From a checkpoint of a small transformer trained on Wikipedia: 60.7M parameters, rotary positions.
MLP neurons of a small language model. Each row is named by its layer, matrix (up: input weights) and neuron, and shows model dimensions 341-511. Each number is 500 + 40 x the weight over its row's rms, rounded and kept within 0 to 999. Numbers have three digits each.
Before each neuron's rows is what it responds to, as a language model described it from the Wikipedia text at the highest values.

The first word of a proper name for an event, award, competition or institution, such as World, International, National or United, or a "the" leading into one.
L9.up490:538584548499448575501478549474518484508415462527502494584536475477449530501498558519486516527526470450412474502458492456441485465502523467466405525561528471449501524509557531513495552470552490468430552487499564475454488521503492561468607575481567568562553525434615537542508513480487467502520468527466542516527475447464526546485503463498584499468538478467501485557581554475470499529551479485514512553570452487559545554510441490513469517447527545482433529479510494443492443454496476513541501515467513548554574468540

Word or piece partway into a multi-word proper name or capitalized acronym, e.g. Montreal International, New York, NAACP.
L3.up1635:585455516538570550501485548464488486451439484447483505529590421528508447484566412472463570522481538509463449519542466549508481525430572503521478551539475490493568487458502493450401484524502471465534498485579487505586495462518484574556452476560453568484473545493523583554550489535544504463525492490477496486558493524585466470471490455444436551449493533521499513480541482475486476460504552474470491577471490496486444499432490483548478429457509442485494536445471483570480453423512492519508476429516437507584476490544

The line-break token right after a sentence's final period that closes a Wikipedia paragraph, often before a section heading, as in "...in Brattleboro." or "...cancer.".
L3.up695:485533505541548457611491462496567537532548557502515515546440554502555463524513537467524511534522490545551483477572431498472465514491523479532552566491551510526508495496519503526549463534470485447452443498500520553490474473517492484506516516519545450513461463467562487500497564554497447522544466418522541538536522493470517458537511533462487507566477522562496443542525465536453499472505524522507540465462510511512510470502491517554557576495512515460577502486528408519453464566482517450480447511408524475458492518561

City names or their final word pieces, often used as modifiers of organizations, teams or events, e.g. Chicago Tribune, New York, Pretoria.
L8.up220:490484478487500539566585571545444476551476498568534478496496498468504472421504484464524470495526512497549524539475493480445468505481516474490485591485493535498542518481443506555488538515536454447525517454561503533475450422512490523500530504505463510547491608503498570488494586518417475505440447477477519493492460506460456479447586471490544515461469447547484498449512421452558447564546535460551516467464513462463465459474476500499465452477538503479490572441475509559507488446498448503516451486478430520496494494484

Line breaks right after a sentence-final period that end a paragraph or come before a heading, plus sentence-initial In and last words of table labels (electors, votes).
L8.up1763:527566518558469423468510535501493469516529585481582489415439465502449519432526487524471532504465493507495576555519449433552468460469489440589477521488517484488512423511495528529464496523494486503531553541489527498468524464477470484548521477441538474530455540516542557536564458534524552498420483517477534505556580507429501427530555484460474474448451472483461495497413465570480476604576519493489527514503488521458418485499464454466422496475490453473548565494495471457477540478545458476472519488439505581553490530520